From a checkpoint of a small transformer trained on Wikipedia.
Size: 14 layers, MLP 1024 ReLU, vocabulary 8192.
MLP neurons of a small language model. Each row is named by its layer, matrix (up: input weights; down: output weights) and neuron, and shows model dimensions 32-127. Each number is 128 + 24 x the weight over its row's rms, rounded and kept within 0 to 255. Numbers have three digits each.
Before each neuron's rows, "fires after" lists the tokens most often just before its 100 highest values on Wikipedia text that the model never trained on.

fires after: " |", "|", " "
L9.up847:133098181097119112124066090154150150114109125143100103161156095119118143075133105124141102142120115137136116115150164117068144095144122104101134102125107151106105113175148115134163164152112141139091164124100169137112167174153079126138141114136125145159138136170120157095127087134170138098
L9.down847:167170097165138123099097135136099139130133136127098144125153175117118149153172147162123130134164081135122141144120153147155093141139163095099125156119130126158155121107178109097117159124144099142145155157164117124150109111134140120098121158121113137104172127104143136126129151137085121166

fires after: " |", " (", " "
L10.up750:102124132117150092109168106193146170152116090132117132168103142138121094139071124137150126151118117133092121119156152109120126072167090103112137104125103143129145102152167111138138143104144107134144121101137100099120117137069108188152181129121118104107133156169109110133091102131143095133
L10.down750:152135146098108139154162114114138112116123147156136107120128134157125151122116132167150137169148127149120078159139121165182137170118149125172153132071141100142158127144086144138119119137125110124136115126141104138073115085107102123139125100119193146158102141116095095066135105191110124083

fires after: " the", " that", " The", "The"
L9.up791:130129127142102148121127157113133127119157115145153101132089122130117161141124101123104136148138089149165119172078110122126147100137104128104170102123130109105116135204129140124122133129160124135125166093106122121131130113113157109113156145168140084114136120170096120108095159137098141135
L9.down791:124131096124143149152160140083147084133103136151133157142146090125142120105105120124132123132185171146087175088107065111141113141128123122144132149166103136123149178101129139117144137094139102131109143148085119116120165092092129172128147113129102161155123127121110149145120134129094115119

fires after: " |", " ", ";"
L4.up789:126141165098154128169106122111154135134173139103125103134138144167134136078059118135102142133150092144111126100197110133146134109154132084095132128120120121116104112151131140074187181149165127164134123135128119131133118163139059166169172166115102147161134146143059142094089113141171142123
L4.down789:116096122133138087127106136073114152136166100120101133128157124098095102141130119127165146142115163192149124136108099116125166118114119123157134137143125113147148126101126153121082109137085121175068118123128075144135099100145132099155112128163111169121127099127116141139128152128128142106

fires after: "\n", "==", " Title"
L9.up747:109143137141093148154124116127141125127107133116109125157143131140105141150122133142136140138149117137104092135123128120068089107144173111096124069114162148109136061143129126099198129119127130137089163134170099158118128140122080120165159119109164146160122130126114122154136126161147112134
L9.down747:129133096099116166129107089134057101099125091131158132141116119136142116105127136153148146136137083076117118105071110125133133125124148113209134159137136166129124096137122149104135105098100151151127105156126107111165104127174093141153109112125101144123150094131102112095169132103093118146

fires after: " ", "-", " (", "/"
L11.up773:103123135154162064085138137170112150158095122151126131144117122174116061151126111116145156125103171138130088119132172167154155113150165104153111132123107160108142085148137124121113134065113140150090132137131137097111098107095124131154101132162137102192152170131111135141085112156128114158
L11.down773:130178134116155124119123141129114126148149102115130139109137157108117115156135122130144135188144154146134088100128105124127124118129113112115104133131169115102133123125153057158105123122116151122128148126138126132098138123171100153134115130100155119162095134113124100181111129121152081128

fires after: " ", " (", "s"
L9.up107:119129141112118147140110127134117193139135123154127168135097112124129142117118186103049144133083145146130154107144131135160104156149108129114120131091150149154139119144112103139151114113119141148129120095129143122143101118078103175124092111124122160168122142128132096099081118152113163133
L9.down107:094140147120134102182158102154172103109117107122106109137142110128107164143135085086154103136121096139140118095117131175141142150152146113151135071146160120125109098117158117185151139133126088108114106146143129167114163122132177116123101144146120149140126116141122119123136127124116140129

fires after: " ", "0"
L4.up65:132121151122177135130179140116148138136123148128116129112125100149139154104128135134136104123138085104117128105178106157118158077153171087112077131124131111145147101094146127085168141100136140106123135141134135145096114166089110185166111118131098136204107167139128097118097125192161158126
L4.down65:141110159154152115131122138137174124099121137144168115124134107120083087117125110164125146135120138086115131134129176147180117134131142112133155118129167106126140095087134140135096154064084147179134125129127091103132138135147122138124154133139085116081107134120149084131113119142169141107

fires after: "\n", " |", ".", "|"
L10.up616:147126146128105091136114136095088136146118114158101135138132104125126132112116155106117101141165171168118146091207145129115149111165166068103112090145135154131117101166130111132104123089127137122112097094138174112140136162100114113125166143093110092134130119136119115106138138139120152140
L10.down616:104185098170104146132121142115120145108132126094095102108125152131122148106107130156100144104106070133118179128129145180161152123169124140131113146140137103141145119119146105129119131103136075137130107127135109083149119129093154113104142136097113132153101126135133087115173122131152110129

fires after: "\n", "==", "===", "."
L10.up36:110142140157114124116154174138123105115123146128120135131100133164106079089095117134177119144094180114113091090069128139103115096139124127135165103086117172162098086154152128153168162134166134125104158116186116114146101141119063133122185145139155137134111127119102121100119134118128140145
L10.down36:105145137131150132134085106097074104101119081151163098151112126104124112101126124129160171174111117072166097100126089106135121112120084113154151092092148127140141150148150162128140173170139163161146127120130124123152142136130101089157103162135149136094117151142095109108152101133133135107

fires after: " |", "==", "s", "\n", " information", "==="
L9.up268:095135156138129079128109140140133162114113139178118151159112138113094093144147093129140096161117090141106156129129131074117092095177189097124153125137087151104103124160145156106113153132119107123117139108146140164131134149118097131164140089130065141136106150147128159116145113122131100156
L9.down268:131102148118141153157102089153124137110149078153091123104059119153115087069117107135138111198147150157109116122092124144151135109107166134144115139136147146118133139099146144114123124120108136116150114129107148099134112124187066143111143154120068126134160109106112125112145149174100130116

fires after: " B", " W", " L", "B", " D", " C"
L7.up336:121107155087146136107169159126156111185106140119140130130074141119120169085096123131105142143112152102158115168106122098106111160106147102109109139144122144130115113190128121052159074167135156136129172148159137149151148153126154111103111089160107085113146123139098138132163133096143192090
L7.down336:117115156167136100187164181118149108108128129149148122139141120130161124160108118102153152112120122101070137131101125163149133130110159128140131129175157118168106066124146111138155066128159151135122136140140163157089145126128140174102170113122097115134106110116174154114140132153105095115

fires after: ",", " ", " Mc", " W"
L10.up54:110128092113100111143110102165152138102093125146136129118090151120112100110105120106151131166116139174133136118144125113117110101114121110061151137142092143108154091127128156124166124148123122144132154128127122123121103139129135146110101113159097157129139115129127123131100119139108146117
L10.down54:180111128095153106150125085190099140097101134114129095156127117100099105123142141126137193116146129105151136169093128135092112087112122126112124160076104157144118116071126113114113121125136114110143145135114114105138192166154160087098166136127110082142139116140099205110138124127151119111

fires after: ".", " However", ","
L10.up318:161118145159130065113166132081131110128106107118120139142116126139144149123086083081083130145115137100129134137154158137135141155164119124128122110109106138128094092183106111127154173141133102078107142123133124097150083132091119100090132118128108093091127156159119093160112154125142171156
L10.down318:161095135128096163115120149125126113126106142148154152115124167125143113090131167109136145037162141128095137128064107112117090136136151203100116127110137117111109137153143152114127105140130082130138136136133140109153121105156118151135145120139103164128149118120128109133166140134108127150

fires after: "\n", "C", "4", "3"
L11.up802:102108112112146114121096123188103149117102114082114103130128113122127146092108074162137116142133119120116145170094124131142104135137155112095158138152127126115133090130140126157166098098126119119129104146137156131143133130080109098124142163127151083133142114115115107207103158141131095168
L11.down802:115082101134122140130134139109174120086085133138121154104173137142115124170123131101137084137133172099120102171146120162112132145155166165114190079138153140141083100139146141118177114124187159128134167106147117095141151120163176185149126087136101154123090138160141125124120100146137045130

fires after: " |", "===", "2", "7", "===="
L7.up279:125134087089115155103115136134120166119101114133123095136104108115118168125124117132152096141116117115121108145144142097108150105125163138110111110147146166117116128150170155107145113113134108108151172163118118148145098127118094137126121108134112111141128137122087097108113117104110122183
L7.down279:143119122088118119106090093081108125125131149102096119127159126154121100158159098066119126165125111130155200109120180116139139159108165112155162122116141138164143127126124091137111104156111146104117086143141117119131109131108120124136143149132121122050138107096153125139164087116138137138

fires after: " "
L10.up699:131145178126140106110097147128139183083105112129137166145123168131127111113094144105125157136085120126096141091130183114166139108134112129077115106070128134163144129110136112098141123110133173109139150138127145104158117168125131153140137114108101176110121144128133109120059080157142148120
L10.down699:098159101138095122155150132118165137110151175140112102093132139141133132140142118138122101103137117120136134134158082148183106118133146092133105068128136089143149129124164103113130142144148112167099131156132169107094161112136159135134134133132129168191102131105107170124123116142111128107

fires after: " |", "1", " (", " ", "2"
L10.up830:179093092131133107135090123125179126138136125129090174132127125135164148123092124161138139143116125152101161154138128119058108044122132109087104151133124116101146124183134134105129135124115132112129135129112130145088115155080120151108154161115128118114125166148074109130112109124112160130
L10.down830:067122112118089123141079132100113162147172166150117123117153115136163122137130096138127144183141147165119147121135134146150117132168157081129111147161161109152156149133113145097116147134106087142124090154158141132113124092140105149110109151123185128139130109103115135081117136127130123119

fires after: " ", " (", " St", "-", "."
L7.up735:116082099081101116097160106127118110126125128129129157136122116126122129129161134087141142140127149177121104170120118155127109122125142106118110105125111119140124131146128099156110109163105092103108132134121157123150104171096120155097116137148097164146143176101154123110074105136138126140
L7.down735:128125136065140137161092106089123121158106127095140097133167151147154138158171116113136121135158136133169113147134129148170091092131107124169102134123126127152115138113140126134146094106110127159173114143132143121117166116157139117076136168120146107134103155095135130093103137151118132120

fires after: ",", "|", "\n"
L9.up858:149146131115132086132112135131147127137134069103119153129128115143147145092116102117145121142108145129133132116177131121122175096150145143081120081138144141138126113184138122128160180185077114095131138116141159126168131132091096138132135130109126107155146116133074099108070163183115113128
L9.down858:179132106162118134157150144153122127075124168112108112119174140110119128123114163136124123125125124079124136165104076124152069150107150107145126115098125131117159113075140123146108117117175125179136173157128163142102118106155126157131121091135145111072121122108126122118185117099130094152

fires after: " ", "(", " (", "-"
L4.up116:106169140080150092127103136126117137114128134108131108119141118171139122074122166131146137130128117136116102080187130096158115109130144112122101131130102144123124095143154138062109155103127150132089129122147128152102092157106110144206110171125086121151128180142138123145076102142170118162
L4.down116:125133141165159125143126119097153128115108109107107103092160168109091116121134126159142109145128127129120136127122103138178147151141150132127139119134151127096190135119145140127114118146119146139164129120146100121125150110120137171176070136121135109121121122112155121145128174116102127113

fires after: "3", "5", "6", "0", "2"
L10.up905:116102140192151164093170127066099145120135144128144093113123099140129112144147130154134111141140108090091146132099114169059104108117110106157153155180117147124104145115101123127123081072130144128123125108116101146134133170116101128104149116136118125165114120136095147161171152111129133150
L10.down905:129152124152117118108118159124141106127142154137104099061132117148187125133124124141104132097143123123158151129144075128105098133165091125132138141150125135139148149103125147107088125126167103102126142186158153124133147101104151147120120155132171141142137104133074174105149161066144175120

fires after: "9", "1", "0", "8", "3"
L7.up527:155077105129099100097184088145118151139118108134157107121132077138134151144165116139147107136119163091076121130105152131105110139110140123086107073138154162148113092141136113092124122137098142142133095102121099128141136143094041100135162140149132134144133151102104128163127149147114129148
L7.down527:116132138139140106166135104114155130099125096130117180114112123157147127085132067108153121137123102154161143121116124163099145133134104139140150121104108151157136143125136095158120141140129151110117096148149125118113143127126189168163147140129161169098140099174137098121134120125117105104

fires after: " (", " ", "-", " \"", " S", "\\"
L7.up976:133148098126145109147141133124084128153098141123119169142132119160104143140137150135116149134110126139124122122119101139138105152164168121102102132122132151117154060120149134122104092164113157139095154150102145117105110142076125138101118168109072160126145155138145114146093127176131118158
L7.down976:132120145127083118116101148167130143130085155130146122170165136137113119157123145134157123159171129130100174113105115128152130125146123123141153135127131096101126133150153129142178092140121138166120089150140133126099127132165153102123088131093124147137138167120137123107135131134135103141

fires after: " the", " The", "The"
L9.up889:103095136147101143152105117140136162154104150109164109137119131133122135097128111138141109135162133133140128153172114121114145146108140124103110109167143146152144105144126128128143144115175133078136134115137133106157114108151107172148133182152131146152121132112100173117107124116115166127
L9.down889:092124136123109142152105113132165127154129121158143157098121182128164132151151134097175096213133122128156113086126028095141155109118096125144120113159115068133156131129147128116119113124137122142150114093106112150087109098133167118131146117163147107121149155148142128152086138107122135100

fires after: " ", " (", " S", "s"
L11.up15:107148167125113095114101140104173166161101152148119141148133116181110102105133129152127157140103114141135111093164148117139124146146194078075143103098128155140098090149114127106133120141142112145169131137110118159116101146105121169110129119075127082112174121163137121149118116146114154114
L11.down15:154149111118142114099121093136118122146103125141131142137164084097085121157153118121106091135190102138086146113109123114087146117106057112105134116123131094135140139120128160163118137137099112101182114101127137147119119078069134140127152154144155177111106104121138112147109120130174122112

fires after: "9", "0", "1", "2", "|", " Division"
L7.up132:143124132154107115136169102149081109116171135112168102119102129165164153123134119114125046125088064107136138168131160130110128115113116139118116127137124155113102119126148117178135110142072129123112125122141132148132129183125116111112133141137130160186155144097135146159144118145147119130
L7.down132:140134110124137085111091122124128130105117150204122124114106102165122145143192116110108118132157102133121175151136129162145116117120147108131085140135133139139106135154163100112142119158087149094120107165124146110139164132121148137055174090132165141082124111139091157109153118137137168106

fires after: " ", ":", "\n", "4", " –"
L11.up531:166106159071127143113108117135149127126079148130128157119129091123143137085131160144101144148101121126115125149131159127116111120113138107104107110096114124173147104161151152169137097091135125138115093136131168150114093177113139112135132126131102112139144114170132124127102130151150091155
L11.down531:120101152134107143123139141155116114104099143077126126105152133086122093133112122137084121149143150150115120134124122150145134145116157145102131118118087103113085165100108131079154144148128168131141137151110092120139158134167097105164100138136099144142140107133159110149148149152135095133

fires after: " |", ";", " Second", " first", " ", " third"
L7.up454:108130135087157155121121105094159145121167150100097154110119094143094142108139121117122106128123109123164109107158117132077125096137104109144138145142089092104108122164169134106159152127151145125099146105112108138113149152141074144150118129154092104139114121144117170120106107116141118164
L7.down454:125107173153137156124098133068128100110173144128113108133122149138147127138156159091127136143132174094084149147117109163089163128122071161142106118091125139139164166153150146115112131111151124092142120174099123137116157109131120100104114136105081101163125077117082142146146140106105128132

fires after: " "
L7.up329:130115142164102152156113173117157150119131130120147149163132135171149147130133139121093149136130119159116086119165120114152107108194151090118165133094152118138082134117144122099117133124118079117126143097096170172097071146105130151142132104131124148146132129166106160119096097190128150113
L7.down329:117110091141145103171112165140118139135125121138107115132134133105113147110110098084111188129141105154168093084166126083151123079132151087096093135147123093085099104138174090159110155128124084139120131155135137186095157103146172142156136129160101117103153085143134147145154111125119145094

fires after: " ", "0", " |", "1", "3", ";"
L9.up737:153065145130149133144116173112151114137152120119125123124166134099123152085121153128144113136116113096123160107141140112103132101139161115071106115140109117083137138161119158098131126102116151132097120127101143144104094160115105105177167138152075147123102160166050096148118134140136127136
L9.down737:119140104164115135092131135126156158124125126145112135096156170134142158072158126096112129150148134093086184116120135141142120146098174112114086131153112113173112129145117149134084149105156117147106071135105095102124141053135137120102177170127144147119131111125163086159132157135144160106

fires after: " ", " |", " was", " an", " is", " were"
L9.up797:108137173174127133145108102111116127147122166159124138152108136111154099130123157127117138142140106161093131142136107123132134110129160119129148104116103154118144106115175214109130164122097136107131134117157140147154084146064126186133113098185101188147115135148136135125107143149119124130
L9.down797:144133120118113100133097127132107092099097135122108170122109116159110189120115166095085111159134151141127138117126164132130099126103115129124117072109142162149170126139139121142144120140144144124134125130103147116124151127133143120111119119144159122172193157134133181122154133134126111128

fires after: " (", " \"", "\n", " ", "-"
L7.up852:123144109110152117153111160124091140168131139100137135173072123152120100149127079122110141147097122175149145129110148126130074171149158095130150148106143161135086084130126127153124103135153122109110112115096155108127136121072118166099157130101143144129157174098114116109080104176140099158
L7.down852:136095118065157115130113107096122173167101089125152137137131151131167147152143121138116123158162125113147129100169130100089115118090119144120164149087133099136120165143128094169150126138148091093169157142137127163152131118122135147079140155152140111137141130092160137101106175151131112136

fires after: " the", " a", " an", " The"
L10.up473:113086156128069124136143153136100133115078154138164156137114123158108180136161093112184142118137135101143129134131197098102141095138124123100129145179118142109108139124137141151113085076159101122164146134154144120109111117138141126186091161152100129166116182101086136146130111148098136134
L10.down473:135161140164127148156099080122135121091118095149108125126143169123108100095156136099162157189141091105117108146111061130160132105158139085182140165158154089108103127127151117100108094126143165098120133106146128125106129123169135138133095093157103091096103137142125124081135114128111115110

fires after: " "
L10.up797:102119154109189141092115132139127159127079146153122137177093143132142133140121101126124142138071151131098143083119148105140153103125106101080114124105131140145166113099135111113155127068122141159134165132112116114109112172131110157150141115132087165142130146155092102161063112144126139122
L10.down797:131162164122118137180080122150126103107135122139101112144127122141102109140122113154107096098143099096128126135115140120143101116163175129135141112157119138131172131116159099147161137134150096126138139124170104158112142128127169124091144114120162152142124092070125129114098129115145160148

fires after: "\n", "C", "M", "K", "B", "G"
L9.up836:083155135118119063099145134128138142134128120088098151112135105137160119113106087094117126174041173155158131127092147147138148144126151085123148134113143108127110121187133136164107139165064154109126108085144114116145112137116131115119126148142130092109202114130113090169142167130070104142
L9.down836:157120133104113111150153138133161118122110136183163156161133117131102126119146092124127119103183105097127115102124096118155142151153135086124136109087156117121120155125163130100119156117154083116132110110144116122109118092141153157124151096115127139100113138115129099106117146114129105145

fires after: ".", "\n", " ("
L11.up348:146146118109133090120115108135117146114106135095122152140140131164126141136151129163104157146128107181108157095167150128103096152157163109093160109161113168161101092130095136153122151159140122104116132102104107105129071109136076134133129153133134118125127149145108137138102128166131147188
L11.down348:117117138150133092139139151082128138058106147084132170060150156100124130162119128151115128142157155121126135141117078105097076118128120147166138147127090073158140122155152109120141126146122133161134150096101115160105123093152092145115153125132203121122117093129148125117116176131108135161

fires after: " ", "2", "1"
L7.up183:114124144106125139131152158174130132122128139125121122106105139107116120137120111115152128141154179143132129128116165105127132134112126103120093139112120120128145132177127157102115115114110150130153139128129146115133068153164099126124141168131090135132145158113059164141145154137108170153
L7.down183:125124148120130115151120128171145139122143096140136136152101129120139107136105147142095114087143100143151143070097147126129128113157133089100129129127129142121100090124160113099154157135121124117166144115137159121139132115112123133124129115162102134144119106169139128132121076128149170086

fires after: ",", " of", " "
L10.up295:123145089107136129074130090126127168097101127095155168190120128154134100109146153123139130172111120159147121126117141119133143170114104119101127128120085112088134129108158121129173101171132131121129177130156144134173124125143146122120142149157109108109164130115129119167102118152089142116
L10.down295:138099128127113156140140108101101177103138140138101150160145114117086060137115130164118124095133147104149126109143158141140144129141161194121102100093118112123122111066127148114145141095091114150110151155134126114115139097111134096128119135103109127134170115105146157104169120125117088094

fires after: " |", "|", " L", ".", " "
L9.up736:121067151103152088117140111120113139182131162132127120128157113117121135096071075124103108138086151149124092098138124119117163104131141086122153112161117164158125107180150163081129174179126138123117151135105131135125135128108045145160124131131101131126116147187118146155128072117151109147
L9.down736:153131090124138157075124135110134126108159167147145161129153130142106159117136108111137185153143127139091125140110121124156086153095133150122086137087155153196127115104155128161093171147151096150124102136144142173084126091138168134106133143171171103158141117105133104117160116134080148134

fires after: " \"", "\n", " ", " (", "==="
L9.up198:130101155103166129104134134111142162091091124117114146122150127160163138139095181102130112148096145135109119154123162156115082153162158104106116094148100126150143147139130135095133142077112140088134132134141141131115094130068130127133122163101098101127150167138123116137093100144080096126
L9.down198:105152148118130136102134099114202136167145119128132140153145115099191184137130108134147166174113164153115126112093093076102100112112125125144108106143151114110107161123155119144136144146126129094126104145126113192106164128091121104141116097133125134113084142127118107127146134159148145128

fires after: " |", ";", ":", "-", " ", "\n"
L9.up683:113120133117125103129134135164175139124083131154143160163158118145152146166100084110077096150110125120084132103142115113069138115126139105127127099116114132109101087173141119128132122155115123110151156122164118128113134125135128169141138112135098128102090144184132142159103081117133087153
L9.down683:129114142138097138131097112151097060128130125124128142107153162125090127140136092129142139089129125131133099165131134121153135097111128144131119135127169123126156129085180135147132104127103127119138112147174148166145153158142113155161118113126131140188103129111108098122127151118120118080

fires after: "\n", " However", ",", " and", " but"
L10.up323:119144123156153109106118153119119117130116147086120112138141097140107181111111099108098135113097133168132134150159170115120159135143151148099164109111118189118158077179124103154131126100120123099082149114158149114144135141116151104111142137143144120175113093162125107128089177153072120136
L10.down323:124121138141147103152131104126112154106136168100110128114107164147163066099134174163128155028133096099120088136104124182112070150127141153157095136118125123124151159099144148154150116143135136132104096154143159126161116178119097109119140101144150128134112104104154158141145095119158100134

fires after: " the", " a", " The", ","
L9.up707:142165131169133138104168188103153105111127124135150109144076095135125136127117127133101125137114119129106119159111139146105133157164112131117162087135120133138111133155099140103164084125147127142143158116135139121120134109121151137089136147140112100120127158104147101159114113144108147131
L9.down707:141104092162132156133112155108135097162095139107124155157149096130144126140087162129089093153098134129110147123107106195118115117130109163129129110123172146169142121109120115136112140130121217126136135113078137147121132107082130129133145128128119146148146158129120092154141134116109095110

fires after: " |", "0", "%", "2", "5", "6"
L9.up148:128110106109130150074115093158143153123131167109080116153090130169113121180113085154153139141095134127141119137105119145120135107111118118135097151094168128095094136169141152109184141147129123138151144133120158131165131156111090164120133108129121107132116160087112120114124149165131144156
L9.down148:097121108120108106117155110083090130148135137147113143114135140113105123109141110108118126137112140150134110158133173092183109135122152086148106136126117131141116115112123143126115169130116098111118139154174129119145119104141119116096089117135103139095136136130130180094152148120113101137

fires after: ",", ".", ":", " |", ";"
L7.up273:136155141120106073129130131132122146169118130135122187144103132148151163124093099122088151136081103148105156128113135126095113113134124132107089097093107103123085131173127146172138121142132129123137111133141131138118113125123144163120146199122127106103159157149146076124120153150106111115
L7.down273:136111161162144134187120134106128102095122135112122071088149107134109163113139084107158125127165142113164119113119143125153143080122153127133157125138160096085134129141116133098130154130133130159124119127111140094151162154154120121151138107129123129148134092145087143141129102073171098147

fires after: " ", "-", " in", " con", " (", " In"
L7.up122:122169122117110115115114118106116156065148120136158176181110100161127126122116111127168154138114104163097151111112160091154138133120147120137105142109137149160127141140167118077130126121126147098097144176160148114124133121119104183124134150113109136161188174133138116130118113154068137110
L7.down122:122120147088163112115151105158179072183137160145130098105135183115136157149106157156161126161147108184149121101131094128164137129104100086123109151138111104127117128140107089143104087099157151104116130140153081116094145156116105139165117137120135102141134117111121076147137135162074128098

fires after: "\n", "D"
L7.up974:120130140142091136140112122103140155126155129131087158171122114115105148149118141129112128145109166150081139124131142129104141094170150109105140095114129198119104061185127147118135167116135122135104138118154108144140129141082114136090089092164177118139119140125105102120159178108177136146
L7.down974:129143139134142117114173152116133115113127122116136149135077141116095143134128146159130142124142093096175139097143128116142171096141152114142089127118174091138145160129159129150109165094121091193117163130121117108144128090182121157161135090104158132127128082116124160181184106124109117111

fires after: ".", "″", " |", "|"
L9.up890:119111130131106086134095091095109090165130096128127140140138128100152149158095131138079102148095120127111144122138163152103135102161189088111124116112117151089103138182123145131162126131093138135147106104095123117120104148097107113116157104104130067134137162130109088135127110120139116158
L9.down890:133124134151075102134094128140177102095117126126134124114130106112146171107128111117111120141113129100118152152116114135166115115102125126159113135142166108112109102145116129125164131151089101112123060104097140108138143148101141082147114159170138144131135086154142084095119131112150156123

fires after: " de", " be", " De", " re", " was"
L7.up318:116114107155090099146151139138129141147142169156111136178128138152094128116146139109108129151143114172129107083147102103120156105123135096133137122090126112084119090106178189111134158147140150113095145103104138113129121143138103122073130166146119165137137148126135177116079119158124120158
L7.down318:119114110110094150139109101161097107123164152143092145110143144111122097119168138093106143152164133131124104146150156148157150125126137146123130122123097138134127095135169103111132123108093107119166140153144178137129121130121157132116135115108116182135109134120159152168154098088119096136

fires after: " K", " B", " b", "B", " T", " M"
L7.up730:130102107091143140107163147117153137164097148108131111127119135146104138134153144141166095139127082136148130162104107130108105139117172110081147126159136109135124104116151095156176097162108123106115149169112165153111140107124152091117153144144084145146151102126070104087110146122093141105
L7.down730:133136126118137158175127121121165136120144141142111160077174117123135148099151104131111142161146169128084116106076131124166085136077120089112135139171156100098132105125165132120109136165136105113128117097125163156107139141144140137126159135121094123086119124105117126092115101096140148085

fires after: " |", ".", " ", "/", " for", " Seats"
L9.up104:119136121067156133124113131169129113186126110116116123160108163160125139092110119132115131145139158101136121101168119105119136104128158083165094121126117126087138126198173125133171135138135188158132113117092098114110144134085115165123130128145129094154111146143092138126134127141130110141
L9.down104:126132132127094125171117146118113110094138142124138149127153140121146157117148154138161111159131131140145109098159169140156144152069071160155141106123152124095157128113092141137135160158102116114105144169131172143121156084134133107127115121124116108128123125174106085140111117119067144119

fires after: ",", " and", "\n", " "
L9.up428:155112152123124094131128141102105103127136136119170090104166085110147141077063067106092079131118124134136136142142135111153199130151191141093132110108118120114135099164101089116177154095105131121134174120113128124166123124126147127123138145139139099140148122147112112135132110124092124149
L9.down428:172134128132123141115166137131123141115134142080137177115075143157141122129135153106157145133115136106082140120079154150143127163114120152111179124087146160088094158128118161132118110148142114126151083156159155125105155104124101116151160109130099177151120177091164141112096118127165154135

fires after: " |", " ", "0", "1", "2", ";"
L4.up843:127101124114166132145112136113156136122159148132139125133129120158132133103092130137140146133147089152099132130170120140131100102160117096098136122149138120110142132145136129081121119123126129157138120145126132145109111136098078179175173137131134138203132155131078099124079119181129152119
L4.down843:125103129177120072108112101100148110118126133148139177109112113118130112128143085114163160136120165114092120141110159152124144125133123116145130116157131104127134112072133132158079163105105146148087138149141101132083135123146131142133157151149096129070136142122165066140097104103132069080

fires after: " (", " \"", " ", "—", " there"
L7.up276:125125113126115138158157153087110146146099124112151138173074148160119138089159118134101124138090119113116117172126139120137093103148144131102163134103107146149111152136118140138106112187114135084118096131155191101155099137106136160169161120089126159155163156162135109070105105157110087140
L7.down276:116106083128160130164142098089126156160138167126134137131135110118128172157134130138124095104096145152130132112157159122111135111118098182113140151109137110125107125096093120187142128114108102121147117124136122079148134074126114085168106104107159109199116166116128139163112144110120180139

fires after: " is", " was", " be", " are", " were", " been"
L7.up780:117112150138040144190124103099130185112126183173110169161062156128105098134138141157125133134083102136157114081123142127091131134151131117122133133123103136132108133151152136144158157095097131137105124110128114157132094128135124133124134158156103145172181161127102150123074152127124131118
L7.down780:134159097126147124154131165121149130093088126139103080141146108143111144131148111100127100116133153116119158154181159188106107129125113119125140109110154128098132120108121096113068110146189106119150130118131147090137136123174129145131165110115125117140122118095131142101161105089135050105

fires after: "0", "2", "1", "9", "–"
L4.up666:116135153114178137161155152131123126120115126100128121153125131122095132151097126141117114137144139167137106135164115108120147154142133101092141115095147082125109096188157182113125118098120104153162104138141151132119082141144123113116104140167119136144126112113085157139154149133116180163
L4.down666:108097117143108132123109132161164132091116140122149144104104133159133117141087146151117151119115111149130157116099158142128140119147128125146096109102097126125131110107132099124147143184116139095150104099149162127148105115111114130131154125115113105134120126170165139138082071135139172065